Part of a small language model's weights.
Size: 9 layers, 8 heads of 64.
Architecture: RMSNorm before each block, no biases in attention or MLP.
MLP neurons of a small language model. Each row is named by its layer, matrix (gate and up: input weights) and neuron, and shows model dimensions 0-169. Each number is 128 + 32 x the weight over its row's rms, rounded and kept within 0 to 255. Numbers have three digits each. A neuron's up and down rows have the sign that makes its largest values positive.
A block is one neuron, or neurons of one layer that tend to fire together. After each block is what it responds to, as a language model described it from the Wikipedia text at the highest values.

L6.gate88:148134123143178164172125113130062162100103093103087139182107102112110100135151093180139115123119130137076135098080115122159117103082154126152031143102132121130015112134089111077107115139126069109143130114096125136055136156095106124113178094082127144151094081110104156138152118129131125146154092083114196099148105163112129117124083178121135085142073090114141109112087166111156121130208133157134101121114115167168109161113126098120081094125115147118131149215133142120094125066063061196163131107114112117075120145
L6.up88:160119173136159117137143112169088155113179095071164141115162163106126133185132130164189099088165056098112143116112124126128131143069099153101085134115120142105144160159167140132087167129154108112115126053059102151104157123108095161154115112166131128144121115119104151097118114179141135090141080119158126127075114156116119140083168175125212133113152073120072117107198134111172111136126103161107086134139138142105141168073127080066084115149087084161070188110093103141141111118114075138122184169078120130071096135
L6.gate568:174189103142220117197135114145125194130089162152067134177130092089057113143138092133155115097101154085105206178112141121192114120153104182141107116120141131161175095181137073094119172104126140072160103104077132151108145141109112069133150108150127161126121093125172114105087146086135160101151172127144136151154088183068148152138126128094161137072136172145163097127163121199131194135136090156122141096162110115143148131121158107112078101130180083143103126159161104140113177115111071120126133128072106116116083165
L6.up568:175113103107150080182154047156127148125119141146069152148141082124095125144159116116149112067096175113094219155117102089154113079136128165167211118099107122150153173125167121133162100098166133063106117146141160113048160147111172091146079103125145156138109075091180134141131108135134197121117123159120100176148119118117213174171098123104122114124134170142174099064101066164142112124134093152096153079178104164123119073089141103074127091149174142151079090157111139123118117103117071170072099171072108048075063118
L6.gate669:139066135152172193135121072106130158141102123131155220176108105121084134128102107118128128155149141097135169101189145169168108105154194149128035062097149155138169120110150123115142163077125120133134116148140116141083132144089128102102096155105133087131181108200068161132077171115153146131124125115140091094184096116125134103128103160109128070139147142060123155132148156184150166067187232116106082123141137127139137106167115145077163048090101102186185098141086150137093153094158062147114136130137112153104129141
L6.up669:102103188164174152148147142208174173107168219154100126090169129106072156105114173082114117057077097134063125120143123126144149129114094073139113130127060106130170095115171160089097156147110093098104142159120132157154096161163163118144153202119063111136106118095158114169113092147096179153112127184161095179049072086155126118136169145123141132111150176169194144134186109134072083137076144101130145117136151114050169137124113126093196196155086168067093157137129128122114164167087130124160151126154162139132112113
L6.gate686:184208141136183073126098137136157114146097151103139105161141115118154094140167150136070147147129159078128107178159150175166151180098123136154128117152118150134150140132113136117127152124128117141172118141199141103058136134126070075168091148089109191080072159129145143065127180138134123144154098116089168151105078180106108153100141124131095097158080129067162151163147121145100102146115135126107077170083142104127083095221120203157126150185080139104142194167113085089111107093137125138139101084124062136159121177
L6.up686:138156151099143097094139135109092066133099117139110090127170116103141127160116140096105108147128140121138174138191168152168077143143148130126110108121095090083119123117156134061148232167152153106145140094145141115071121074137098026099093158149143134157108161079173115158116123163172169118195036102103127158146081131109099166134154144200088157132042132071140126110145090221120069182138099146071104120118128161171129112130120136139154143130077139124130162128107128093120098135061150106166123130078156113098135167
L6.gate708:135072117158142161123214109075130105127134104113096121147110161121111097178132178114141112115116132050169106110084103141168138122128088068146104110142122099069126144131113132107141131146103058126135093101118136077130210135115130079171232071110085183128123124145143110151102114128152165105141114126107137103127085145155102135152135135107113104126149167069119085098164121157213104091147166170135097141190133094136123100178131096121083128083074147160124157141120184115124139086160025132180100117118066111138104124
L6.up708:126114116143095145138121137117116095120126100130098183112141116127154106177141130127100133117137114123151155068136120080160157079113122120156112047170131202108109071136127136117147091173170073207124180112097124148126140100098139113098152089114120149165082152136180141153123154199176121103166208132107089131152090102185081033115199167137101102111097124060089104121124173129185132116181120154100100130153131103175117144105090086168153061118120092136108121170099133123135123106074117122157112106068106208109143088
L6.gate891:143077134145140112115167171105133089110110083113106162099099176114113126164137086153133082106096173083099123181119145107088092142093186122177087159123143170149112115127163109103141071125093145124090176092123149136040172148082128100089149120112107160106147095067108103138089110139112138125096119130107102119139122118048141209162137074151126114114102135124168141051058130125140136136129119149132093169167122112136156084125145108119099150101084138106140167218101145124109148078079162163084125154062138101125066136
L6.up891:122118174172145158103130137158137134129077104103138148123131162115196079123202135122098199134084140096125141101172107138145112126114149075096099149129156114164105159094129123124100117106108107140104161092160159141146129174084154119143161143098104119125093096142112146054105140133088105166182111185130171088081193108122133152200224119077116133173150135117116111191090174136126096088104114121162133069149080176142139095145094144103136130101092166097072110167126149147128222140099124122118121085127111120143153123
L6.gate1133:169126152111184102052166108158184095154129095156121134161122106085123052113173168088166132170117144153120141124149210100174115143130155114094061111102089112115130131197182121117141165082141068086120149107145183139121125163130123069095187121107116152143114132101152139116101056143154158110100146135126076114162104154102127125090146143115083126140074158100149106092057127108137147134134088146139089153168091113141139113112156148140103116107171126083125135132128141143128103150118091181151122106086120088136117110
L6.up1133:121058109114140134072163099066148172147227186092173098097121132102111098103155174139070127121080100056109131100136064123185216135092078137110141124134112156122163151120109123159101098063148128135151148135142127116133113127122182128193154112099144163095115066128134057107116066132173130116148117143125108102108085106177174155107121170129173089136149164119166143121112127129138118157134124123142082087163116146121168123098161100200064181081106155081110102137145129121150171121144130104157140145128068145122131156
L6.gate1278:144117114098155147110151162115143082069114056114090097131156124180078050130157123129154158127094115114150076059126141145128078144165135149140163149102179144091084113096171080151142103090165102099109146044112129122139082097135152090172131121136125156093168102134149106141140142082124115173134106152109105154152183095179098119110115137125114110119179137106118151129133110151180161170163099155132157133147138103146153144152139109092086078048080101108124106155128152176140056083102092090139150088105150123156145139
L6.up1278:117126107156126122153138138163096113186168108172143168168170133077129076157148153163177095122128078119130138121099118145159119155144119134166135046142120141084148131132110108101108142197117174127106147128093090171092129144105098145097094125187116129106139118099114132133172144150217122122161223112142100165161138096151150103173162150117127092135179122145078101168126188059161106189119138154125102102211137047134157108107096142183141118159116155172203122157090119103080086115186109140131154072091102140136095124
Numeric field labels

L6.gate16:166125112124145202141113151098126143145162087110103141110116062099158105194171143167092113136127081146144058151116149081117137132075161121166059127151150142140157137047114115124152158123153121124103113057113149124113131074106174118151114227179108131122100131135073160138166113151072191123160067130091114140091101113159146165089122125205157155125149132138114075098085170113155139095123156134119148123078075195107123180121122060148189108051126144148119195156128158115113125103133120131105167156144132115111109141
L6.up16:151116156191132160133163144113174134152099180149162121126103126151129155057181141094119140122125145167096174139118138134160103160163117182098113118112146089142186131157101127113156151126138101140141107168164144108110089164147113081144135155108140104101075095212126153122113174133173055121114143118143119122187122117119078075115159097193085082158120120070159147178136192127170140119171148150139091107101122099138133178147151079129169173120150140162081124156099150186108108102038151117146117161137138156075159149
L6.gate115:136039143095169132187119090126135100154174123118067163195138088115073081120154122164140184173058156182061064107158213214169170120049135111126010194107096125081169126138054095141166162197136108089125097121065119127059169112105087156149139154120081120182094119161102174127093199089135111094087103100087165114117175132138127170079154155087171075134151127136153095056107138140164134101079091112128102081092122127155117101165166105090132149136144084119108079109100104159105146112142161122128145167112161088090126138
L6.up115:122144106143095155146187155125149115130124150144131120149095158179139121139128112186082148138088138102137148082084115172073171133149158107143130159066083145139114086092091145132152092091192135161155086193093051127132144097071083131162162179081169122082145104121137120122146167132117115153153138091181123150151158114167130126185106138132111129084121137107136118126126155061142141142206120171070074100152127081105146062092162127103097120094117187056163148145132143141099164135078104191090117134158118105127141074
L6.gate409:138166120175123169103185066112134134130149147126114113156138134184105075132147148171165140182070108116125104093138142120159146103140115116110106121087116178150117111167114089125117114052165130127132120064098126077145072148090127140111112163105177108158163108138050186128086190087134084118116105087110119137116114111102065123199133087127134104133137060118130208130175108085114189138127074139130138098139099181148117127116093114095143143092160187118199141175137133161118168100128149135080164120178101086136066146
L6.up409:176179113151113115108145118149064131164143103162148177096157152147132108131089196163149150138109109097110047095132170068124124078085103145109102140096092163142126155158163117159151175128111090087167091106144078055174100086101157135157126173111156118131131184127100108138091112109111098176142058117085170115111109107105131107126091112174112100081151062149129152129167105158160185094127122108093169067125065127174150087108106114053143118067117116058142146178113091107118113115126146090122193135149180059125146146
L6.gate515:160109068124169094230162149067188101103108132097130126138127074130159140095152072170124134111050162138120162164154118161119171108110154166177120160078120101110152174097093112166121105106088123135167113128116131095046145172149105144131205148087134159195118099127100165107136167147149122154096135141126129119144174135119137135109061159131151078130090126153127095074112113117141099148207095158108115141106127123196110162107184099131098123111131160133136079162121194111131128096106096186149156116154129116082144108
L6.up515:160079068091155087185195160100158126102130175106169204132145123101091151120173143138100141149089142190139149158124119149116150147121178129148142121092098126128188122117077081199130069091175097066134108178172128092104139148135122120129133195129166148134154098100104107138142188144117185114107105152112143165114161118090168126087111164104162068114096144074138147141095153134188107103140114119101153148165205127185119104159186116161162096113099149091101109145110170139121157077152087137109162177131096120128140161
L6.gate668:142130099120134205127117091141170096111127145129128108082133099139119112149100156150114136165158109153089104130093115138141120170130197174194145154120130095023088092155131121093091169116156126124139080181099141195120165134094084154102159123105038120097104096157069154091079112167122153122134150078132126155142097120159097089177120165130090104163106093099151143140132121122101109166143178196118101152054088083151202136115120147111108043174198116136206099131196179108091150157091069108169151095157138127072114130
L6.up668:060149049159122121137162116115099130129140196102075159181113093087090085080125091096144152123172138165096228160146128166096116092136108089118167130107135064092122112150124153109194074140107081124143087098176131124114112116110120094124147157120185117164124083152089122072127188137111135154134215134128166165171142110122127110211096160100147155070068151132093153140126143143155072090129133157113110130163112153114162166113168124144100164140106124119118140126128103140121083137111108134104101149153129136097099129
L6.gate793:087158128099138141232135081162195105169119132126090098131077126094149107093166138140157099113141164143122113109160112125115138094141186112155114165067166133072149120140164156171098176127133132124132127154147129094131108200084088150147090121122152144152140130138052117107066179097116127168100161101152093094113072121168100123085106099075084123127166101137132170089119087118223148096125161167180126128133125096092164193102141167143104119077155154123138088202162131227094169116155124146128162061125080143086105163
L6.up793:135075108118139153187135087121083129106203110153092149114106141202157165139116147141141156087127120091131106128081181107114170098136084126133123120137108124128067188135145158115139144155208164133085091064161124145090057082094186049107111168140139111137103104140137145108167132105113126092148144172170142179123065109110089062136112200112131139142098115167142142163178108155114131116089095102160101037090160147078173130184105182128182079122140118101146170162124083117129110126094130131130087121137154127140111184
L6.gate1012:103134124133136170174127093082099096123181133080135136179123113134125128169135104149113156147105134113080131157114163139110130059054153152117063108205126134126134150150123037087176146152122142172152105111140159113083121121082121141154096127142118103146158076149152122088144176149133089114160153074159094119137190171100111127108105157122147180108122165100147121119170151078150139151196126185141109072072130131193150207140158135081104037112135145144136147164145156140066131096158092127182110146126085126097096106
L6.up1012:148129156158151169178112143180123138179126153083125162129068142098146113173102137099098133160106136132080139113119127128172068117075152145100083144141128151166118139128106090122136136147060133108186145115122130087132113023108082094095080167144156131168100074155170125096156190148137101140151107090159143075178128128151180115130121195116044156115186063162148084059111090149192119181130114123052105086008130120128134126116122121092144059122132114160073185145149074120124101078114148127071147142096123105090188113
L6.gate1197:134096134118150140113155127105150126097149136135144105133091178141089127152145145168094216051116150130100152150136133134077144094143178149135137185053140080131133152120087074187108149171096145108181091164072130136140128149115077145106122149101075129070175115127180163072162134165168138085180126142127148054146132157149135180124168097148176136146148115078119115069126123150131113117117125110128121203091143083130189131099144156122074053152158113092150111115120155169150129111152129095125135139081146130153137160
L6.up1197:091156143126167131142177207115138171134157171168120184118114128055096128088102103072119135132119122142068138123108163125129138141105089154160080129101124082133167165126059177172123144124134134160088115179119029148165162082126123128118155151116138108053141143115140126099139085102078151084086083167133158105136124122133157165101143149155121083112142164083151167119185188147128122124170145063174146158112098123210108138168183117149128135073128155088085138126159153140169100143117135168115157105137082119088104128
Apostrophes and linking words

L2.gate65:101123134141122155138087143166126113161132034156122113147108123109124128126119150054145132148095209151156186102111138117174129126164102085084119097108148162116111061141149094092143100144148132141155143108104136125084106094150093131159152113098146135122138176059185177169129131124062150166151050169144149139127137115161122091130169067101175141182133114124127097120168112144110169076107082154143076108092095104150175082136163122136156117110164165167094114163103200132107139185051128085151039090133124174136098083
L2.up65:114143117139094144108141124168171169142130177198111138088171065091043089090142144113124094083124130130155168132116113083122146115117122066112124076121191147134116110105124129093094169103031123135145099127134120105088065118080194105110169171134101115161072152118154107125115104143170120133115096172156136087077159137131116167115105109078133109139085143143125118138166095174157156119077070174137141112117116120133160161048157086110086078139171124119108142088086148128149143146070137168147118122125140118104124067
L2.gate497:094150119141131141188167062133153114091123132139127151113153103127119141106063133178103145175074111123116157090155139105160137118139144088178114125047101072066100119145150139113158102181139087067145084189090124086092146170134128074163144138147034113079130061162111166142105149135117138123196015124150164089079160120097173182133129099085188180054143164082142104100160125125133142091149095141098104142154115106152108130152083121203097077113122130178227156176164230140121141148107105134163138101147122076077051082
L2.up497:107078107165184119125110182133101135106128152122135124126156201093107175169148113140110062096075098143120213157116097135159129124042119168142094105181073154149174119121131116134123102108112110170116105172117178098119113110112164143145152169089146135111146156102127041109138116088163194178121157097134079135050170117134096155138154167110151155098123175104174164128092163168158115108160082082165125122121149164110141077104121081123161082207183126096099155166138153115118130098187132116119104118078078183080109133
L2.gate970:142146076106173137104132140106110147092136123150112139096135101101139080108150107104123129118093154133089107152155179149179115107112167106124129120078155125093196107125130111106135126115100090098130163118110162138107100150115142119157150148067119149147103183129144114096095117130078155130181119180148141098180124142104079129134078126057128148125118098083158108076069190173059134160112135152099111142135088121089095144069157139205110117124188150160126143086093125165070163088065133154069182114140135119155100075
L2.up970:130110168141180169134115187114110144118123156133101114136132119085108071118147126106142146061142122110097108123172157113160127137124136157097098085096114136117185162148111167125117129120149139158149152128118118132128080127088119054197168120098136140181128181153146077132127121116111138147142115182167122134114142134087128068114093109100079175127145115101167134105079155171060172162130095140119148177080071151101134107072136166136129148143155193111109125066107096173143161120092140152102179138043137126130106076
L2.gate1023:175127161176177152128204121119125142143122116110135111134102090145104072167144128114135165073109153127125098098120118167123116146057125153122119068099131083086153137139102172213091074141115059129129137113090118046189107066033120100143145104124173109073160141162073162130149167111152151114092103145110083102133144115095144087088129139088137130147145093099110096099079159137139134103136137183133108112101096172178106136089133095122095119109084183169099123117147124154098157057087120164147120080161108103139096112
L2.up1023:122122119081145075056178131122088153127136166152131129146116119146118086141166110119135149113141130111122084087121099219124136176083124175154105071099177102106136127120150211172142067133124092162139143144077134046150154086068162117160124120138211089081130182173149147169147167169123163172114122111091075148153087112137157094111146131110126089085100147141151143137125171139192158064146137122068097134119107146179132169103164104124135117171100151158107107087070119137125142076096098105169143097112115117139113095
Table row labels

L4.gate610:200143189111124162152140063061154132158147115160123122153129091090084200137212162113125153152114162103099141106123159151184143139143147118117083070118119129119150155148146155137083164123073075140122194101113137152085120140114149101142111153169095169101106159112143136183133155087171119082178124128129152088100075135181177101160093134130173157048151146115125122046165140118104104048155083192144115098121135184124105153123134125171149116100175127115142108160110208148086170086139144057094076076093126141095039095
L4.up610:117113107119118125139143128077121102137138049079118125167095100151095205123139140099091105136145117135123124167080099121119120148090170154099074173120118145118108072155127190146129101145100117153137206139108092129062175141153150128137114137093125141091137117133172139193153111096176166135131121141172107103107171088099183136123118113116193109105126134215122104088108144097137113079122095112126170144109081177094133171098126117103098091105139111146110133133130179112104103099071125146103129175105159103086129107
L4.gate1213:082157114185191162161136081132182072119158155094139189149097096166102163148116140108122139109097125070183119142082061172169112098085199135145094168111200142147100129101136128124162100105115117146160086152133055098087169178131112129208114164144153125070121138171093182091127109154145198096130090188164065102137160106108151113162105113134174120156140103124110105108175124155116124141175160108149117111120139159115142133130139083079129055126131153121163142164142064106096109062051130120103163120090090106158047115
L4.up1213:101153164134133111153164123101132077111158134160175111152089096126142074131126129055126152116132180142082146104158220085114140127059104121149154121095083113139169167131164194124137122175133135149197089086091155141099104124143140104064134100084117161113103133108116031104116091148079164180105165106135157090132118121133116107110112143131122127141108148197136175094118091152095154071134092080157137100134140113130144141134118071150163130100083162180102102122038120078096088096146106163115046088191091163110097151
Structural header and field words

L2.gate231:101091106106171109165158100113101113180117114158129173116170149187144147123133158107085087096160078160210121122139124084126156121115150120149132068127145110172151102174098141156125096076097147137089206149125133154133162155158094111129102129085130123123118105179128119171168106085111134170131129139111134109154073114122138106134184150129101092174120141131094093097152178130138154188055186131187100147096094091147163116138138145075147172152120155102148078116138108141109066110166107068131179115065166118079090114
L2.up231:197129181115114113154084147123157126153103151087160130130109111142121117125137077068125118112129150101087133129112173146172156084093173137170134120136088102119119148153104153094082139165147065133150121187090225131090130121157129071150123117113057126133143134141172144141179146120097152134085101137171159129083122219157128153132132130143058071150154107086117153094068142104117154148153157169155135118119135084218117122164155088143104174130180102131156156143166141168105079107135109151149181157137128146162168173
L2.gate537:113065074156153181154170140168146100131070103112130143092198182123157096094158085169134100106185079137138093108170162118150087124199139136124121084120091125144123110155169150113149154093166136167118113195098124124116133081114130101085111072129136103100157138198201085133157115102132142150117107171141120120115086125160117095142172134154116125145135191190111104167147138155101177122130165102117134136147088085170154082090116131046149158106101104064120108110082132111113104172147137103156083157064130097191168097
L2.up537:106171174120145092189166113127117161133071148105125083125141044148120135130152119121124077085080103157117137092107167119104086134157124132065153110117137131141138102111108164091126086124118107153130141106121179106154078103147071097137144086081134179104075110101132078149085154143126107107057161157157166175140138201060186145118101119116118123081149085137060135143134179176146156146162160108161134081104105095162147151170153102119130153156156099105193185112110132160119135114130128131106125130113078168125123083
L2.gate577:119092207088137146127164124159129142151134125158146135123109119094159147099162167163159101138124112168095092116127138079113103173150089125100150144118107148146141077139114093162187117112106091115108075091144175118108157100080114132222121148115154148129098128141152092028107109176136136083159165136218103144101105136118129141107138133125092118138120119098127068136161138146166155114192127146109105127123129136099139127088137107114128156122170167193144109150142165120070111140168076139116095096131094178143094061
L2.up577:132113133177126178153111144178109112090112133079088103156150175173168103075153119152151114157119039105110116187125154190107097135148105121095128136196102138077098075094117110081169133167089172105148072138085120142097134063149106150145153128213114146117084201143141129096147150146105150112127145145167151141132097117135085145148121145074083092108169177138172164177178147122070146092122074172147141133131136113100122158178094173165130152112188102163106087091132144214129097131108036134129144193128077146137153039
L2.gate1018:117128160058136107153145169189115084074110163101147112145149151121069108099168100199081139126090112114122103085115130190113109144208143195175152137096105162096136076109092119173097160113134115133096129112128147113072105184107065165156107096154178103148118119176160089163132127137117139147118143144165076110157123105177086178156144063064166106124097150116103114092059146196164136175102137163096068114136130095153093127146127182162101155192125134045143143138136132156081117115148079162131080158088095111144164157
L2.up1018:089106166109128094171138183183096122148082188130111141160130122125072089075142174152112031108110158175112147124115123199096149108166123135095139087082109151116150158103163098122100097109119125101115117132156178145133120141152132144221154107129131174090091086116147105174129170147101139110105128155218086126162133160085120144121175082085162129100161176134125095135092157174150101169107152169121103092134114109138140149153173077162097125128160141131152145117084149121097081133152121149127143200085095131098141153
Preposition "as"

L4.gate1234:170206119113146123118137095163121150106164142152116126140078094129141129102083122141051150182129141181107129161103130139142125098163132155158106106153135107058118157189113147079096172161111128151105158063131099133131150115102123156123082113079138072146139172150134171095119198104111208106142169152140145143199131138140137184142132139018157172130138094148149031082154138113172109112173137105137098153101163143093154190133154065019129120102153164157187103117193218180123132091095121183118136102120094091130107159
L4.up1234:115170114120137140158141112150138138126161106101068192187113109147139104102097129116085143138115149141127112183125141097201111046175108108158053180138097105103136134171055116117133125091125138143160122154171085154098176091114068181118056091089130067136101136125145160069131168121160080077109120090164157133093136165109104074135118157097093155109146123147197113111110096138187113095159160148117123100150119149100166114097150120090141170086131185119130086062099135153119080108146075145159108131109114117107203166
L4.gate1265:137113096129122116106111140132177159239152065103127135188117118116165148121128122107117116138132123130100086122131177127160102141156123105116151092113097127161149129169113135092064110120124140137133181135174107182135139155164116122173114084096055140127105101092162140124144168108119143148116130175162102147137108165121122073152143191162120127183181103175165049083178118089150117139142209131169095133161075150155152139149125167052134153094136164111129099152178104207133132131170119132183110104110093137160159130
L4.up1265:123168095154138128108152114131159163112197151171136150160162127110107168147018134178185083145134135124140121130068159110132090103117088178177092113119131143114115151085140166122174211100134180129120159139085132144138117171094094075068172144094185091064106150117124111120123126147112144147130122068112154108185144090116148148178039156094128157135172109076098116099144127133181119122105123102063104169088175154125130128085131052117118117146253109107138129153102128108152119155154066116099122139143113092112166130
Contraction endings in quotes